Weights of a small GPT-style language model, trained from scratch on English Wikipedia.
Training: a variant of Adam for these matrices, 5463 steps.
MLP neurons of a small language model. Each row is named by its layer, matrix (up: input weights; down: output weights) and neuron, and shows model dimensions 48-303. Each number is 128 + 32 x the weight over its row's rms, rounded and kept within 0 to 255. Numbers have three digits each.
After each neuron's rows, "raises" lists the tokens whose logits its output raises most directly, leaving later layers aside.

L9.up676:071108113176135087114096071160126161083126174094103156102085040146153120140154153117090153079109158071140162172105050161110117096142148145131058107084128117178118201115178125134120118150090136175131130120141140099126097089115159116164124152151135161107102140158146174149120116138050131119120138164143153176126123113101140155183191109081130241129114100130157109156111160130191111088150095111121152151159153131086078125138139153108181137171149169115169144089160122136132091101107123102109080090183177133178104102152164124157103083101189104096147137080112123197138137120131173133113156189124112053120134089126132096148158127190180128111108074132086136116152110108129114137087072117149135159136075167109094112178142140108213153158171111122089122103133163106114170177172111
L9.down676:201145162138108115135118182111127147158104092175198116109197234143127123125099108121177103151104151150101107090124134136104102098126120107114078126176128092102117107129096101163176090103130129080167162151146073149164134168101131121130114071156127111220125135113152149134139078099169134141164126095158145121091095210134125143048118167173128115085113104143118161151135094168097146124144100130107141097088118081117107147107089127123061101112132125119134116105105100139143138100112135175152175116132119130085147090132084146053134165162082207166111111141136095017135151112161157100210137086137160138170098145120074161183155156100136134131142174148115164147141159102139084160176160130093145091118204127119125110115133051116066106113077109124104079178131076154136094100134171
raises: "ured", "eded", "ated", "aled", "})"

L8.up1263:081128138159103144197097081169071049128099133101080100154106093062138116165186126075123127099069149129153137153135138162076129130056098140119085122154131089182166062103116115155144068145134176140085163139149087142135109172166095118132137118122176132122132175106170157109116205104152119107070065184124150127157155150129138174124176173100101124127145176151085144122102152144162111183113149195145103166061105126142104125156142092080094127140162093108097130153128143173188199119141165118127155154142142143153177069113161100133154178092136132140098127143125157103174112158144136084088168134105126110113170160148127092206144093117165140130130148183153152146108106090146114121094159125111198160129145177136143139088052090122147166116153089113197197080138107136085101151153135
L8.down1263:120166173125165082181144143085190167100169123064131112105095191204121152141109130129127146135154080130117117129106172138152116089163096100167104181101142106126128140115115126109179174100128115102168126177125113143195149066090125104114133150221106196111172140097146104169153161147107113155150124085179123106148174111162123133128088104158112202108094186134164148073136090111087060159083102138115132120150173180119181095165126120182158117103122134106140094077066139126121072111093102111110116072130012143140101126127167132102115143105167089138097128163104115138103132154092118148184130160181095142130144078113104085153124187130116091152069137106106116145146154177170122084090175075078090102105123099170113090217140168144070151112125161165131051106116180193131164172153221
raises: "e", "ists", "istic", " role", "y"

L9.up1590:048152151052152135207136122121133127129078147040107156098088127106095125123084159156086171106147167112122110141086110104159124161106139177177152103112141077103136075129171125061140152087148107127164096106128152112184185130112064076157105166174156135156135120134148135127122153130132164123045165181111111160159120066081207117169084179167052093128160105103123129096157113128163169086100143163149129119174136173146140118129193164083149124095160121183162142182121170067113153131105125134103073130122113196097161079122072163117143127138118144171173112114113167148121152122092134129166140095079088131135113160107113148176122102117142079143114110136168120143162171078097143087157132106157084093156124123163046110146130137129121085120153114106115123093118133160100100110156125
L9.down1590:149098131187076176093142106098122120112128075132148152176190136163132141134133073123137118087095110176148110118162130143141122118134132142050103180129125183149149188116093134143188124128074076123104129149144108134092133184101135154146141131118095098105136136123104124145136131129173109111167077114164110114130158170182093129085172067040119104166080146141141174105112153175097070124105105158150068162076116081118117159097111098127088184116118128162094082089116123134163133116102190116108182115141113094166146114086081129065143177133100121153090169196118092156183100128078142097131081164122110149137202113169109119090099130152192182089180134107080116124181143135174145126175130147166139131126149132109174149160107117153130154145118117176083133165150179152179165129124143
raises: " average", " highest", " worst", " lowest", " record"

L9.up696:185155154155195124121122118119101123120128105108137133121158106144114088152158106108101128074125163129151086168118102074124158108161115143113163169097070078128137077133124112145104135145203147180199124131114172100099100124094094091141155115090137120113107143148088108134119106184012110103133128174114174163040090199124133112163157206101136158107162134148122086134149163124086168150090081137076096131137091175113150147087169119114113150166143203178076076114104112100129128106102090142202097122160101101151126155067127093153152136140067146155118125132103128181161100146104154133185183146173104127080129134160154106183123182098232165108133149092112051125110065119146150144119094100150132118151113121174126098145153161117127141182111165086107146065067158108141116083185123
L9.down696:152095100137107095184146165156188142130153130122111126156095068114163163130092191135153153172149138075121136102163145137111099136138129097153134114097180164105098105100125126183158089111048111171111090138150017125136117157144105155145142161156125156143121120133147147144179141125186120141144137095142097110194120082168076170098121073121096110109116179107157144145088098104157157166141192133109141139117124094108083128096102130143121088145137101089141148170167099127072191141147121091069128126113125173072125153186167146143150142109140081119158179152138148042078194134175144127136075120086177121147130181091132127119059134135048134140171082123167182130109106123114012121100153130108115115087149149153133123117092110097134132111124117135127145188130128161177185186111141
raises: "})", ")===\n", "\").\n\n", ")===\n\n", "})\n"

L8.up127:175111150153164124140114118100143123120076168095187117024113083163141149130103132131091126051078140122137110116147137122104136156128101092088090133132166085125177144091103172117126124112126179129142083096092147152096154123133079139165127117188085090102098126180156109173124103144138073112119097108133165168105176116110193148072161152105090088153149163149115131141144119160117138141140158158124170136149110086141127124158164122155168132112100054145150145154153065166150161107155081131149179187113125138063111168173104086111080161124096107091164142110116173128165158132146109103126198089065142173126065076154096153057106154137114197099156113138110186145126166146133104097119100149080107151151103156095205152059150151081088159194098136105148167123141145102113211135155106
L8.down127:118124127079095104112144160148135159115145111143059155126100138115070098131167139129145094167118105127114138130091100112167111109119134176149145112178118167158074113184145103125124096156117096154047135101156150118117110096117088068123119150115180169125138091096149111099119120112103190099152105094076081135076175098188115143169091112120096134135112107130181107146078203137154161061121158079137074087160141162129121137119116135167139149107107107096106100127103164158100163105078191130149175100079091095189148106101110197165147091127165133119161116121160069144121089098124174136124121185172147086124201176145175129174146111109133064147117143148112092091128119125138136135135122132163142102093186149159053142147078160179139074139125110126145100119079083090140110116049086
raises: ");\n", " however", " ones", " thus", ")\n"

L9.up187:146061156157181092129139117156090156164086163122120187091154175081193095174155101147149110102142144104139132157139144140142127171119130131076132139139174108113148083113162154128111087118137143128109163120129122153128197137116153116071081128105062115127138081111163187126142111116116159103134072188119050173193131106186159127145133171135092105165149129167188134088097148166119164119153142104102156174171096121130191146116170064104132108132122118093142153108145121113118139089124127118129161149140188157124181148080116172130171101122133089125130084142172154149130095099134159083129131161072122183132096097102146146122133105097110111100126115148109091149130149127125078123119151125123098113126129071083127180162097138137163128140114078095114109170139190114100175076091122
L9.down187:176167104092130080174140130126078155081136141154120113089096121164136238121135144133130107128142088166142167154104085081085179117145129151167110106078106120134116112101094105117146137184127118114097099101102111071145118137160073136176127135131184114137086163149113059156130187152126109162118106149151137163085103157082116117063101084137123126044097126128098085096150126151117094149102128146126130127123161115142091063132082132092098127135104098065088147096111173143118082127149081104138145151164108140102090109130169114054101144164190128130097178099079096113104112154144129166131045118159142095169191136166133104137104086138153156130126146107198164101148117150128102131146130136163189103142122166167118080110149130089106099146154166155109176120156077154125112165135176
raises: "istic", "pt", " skills", "iated", "ized"

L8.up62:157113163163140153116087165130155134083134172106063114165139111165107082095138173106199086127100140139160099160167167090090168100114174158123112164190121149143126049140093127117077096156108140143122081115164079094082127160166129152105105118134110118144096197090135069098163120148169140117134058081217137133122123158106139140090159122144180180067125178143137129118112079135153125128119120116164222105129092164160168100127083095155093178091159129087083131104116091149137187120088157097069133133120113097162081147125118107110162158134156125147112113161081147111167144177152112157118063105103140118154148064135071126104162113083136110155115103126178128144100124129111122107099145111105161131127121143127164144131122062124126100121147106110132141088083143150129155116154124
L8.down62:139101109148190112116155119098163119175105110119121103122171108162223176182124123149149190091122118087103129068086130171110127114144079095138106153090148200150073159154115095115137118117123099134136099119108105145164151127155128112114104106155085087144126135125138151137095162143183139129106133153099190125153092069094088125150136101150105129150131103140077132130125139105127126132118090093161077210092140120130107158140197102071126138145067174180130134182121148153082112115141136177128172155142105120175096148107040142141157142127167135096128127119131103123132103126080106104149132098131124141182083112166076162110194177091142108143117162103085117192156058105110107194127053126107158176071151144124143175126122185116039168188147162119116149183191103123092123189113123
raises: "el", "ars", "aled", "als", "al"

L9.up1816:114115108079105150185095090102171160053105089165175086136164092132124186187110082078094084096073122126161157175099054147146091108149173178135131136157139100156149152064077101177121090109099175135127133088123116081099123178190154202144161152156111071126060077134108113195146198154144070111142147136140072119067072161057128099170194198074089197165151149132121111118155134122094123122107175159202173107076129168154119175131097081132087124113177168107133122142149142117199136104169097121160079154132093123121108076110126159169128120077136153149121130129068146087178140098089158164119095164074087092181110157116168107110109154153127128160122154182154103139111116132148115116097124071171179129122127134139194193103130093132146142129173186126162153140158193152165097137121157
L9.down1816:134187189127108130097150159194121118173172143130057143143081125165158086132139167086218128166119101112139085166139107160159177143135125090150131095129126110130122123149111141086159175172147163108096087092234145157086136129077144113095212132176084128128147185129157181098035136133122192122109122142060158095153157143178121169121103080168109093164117159132131117160074071106157099114123119125131142065100134125113177103162122197087180068121104116065146159133113139168087021156126127104122158141097091111183090205187141174114139153128154101063159090128164133125139105055141158150093043119178183177092202139120076137135133126118085117066150084116115172101104095070085156124118110122163124118141119119146103120116128145111087101101117125096113137157155125094106087136118081
raises: ".\n", " |\n\n", ".", ".\n\n", " |\n"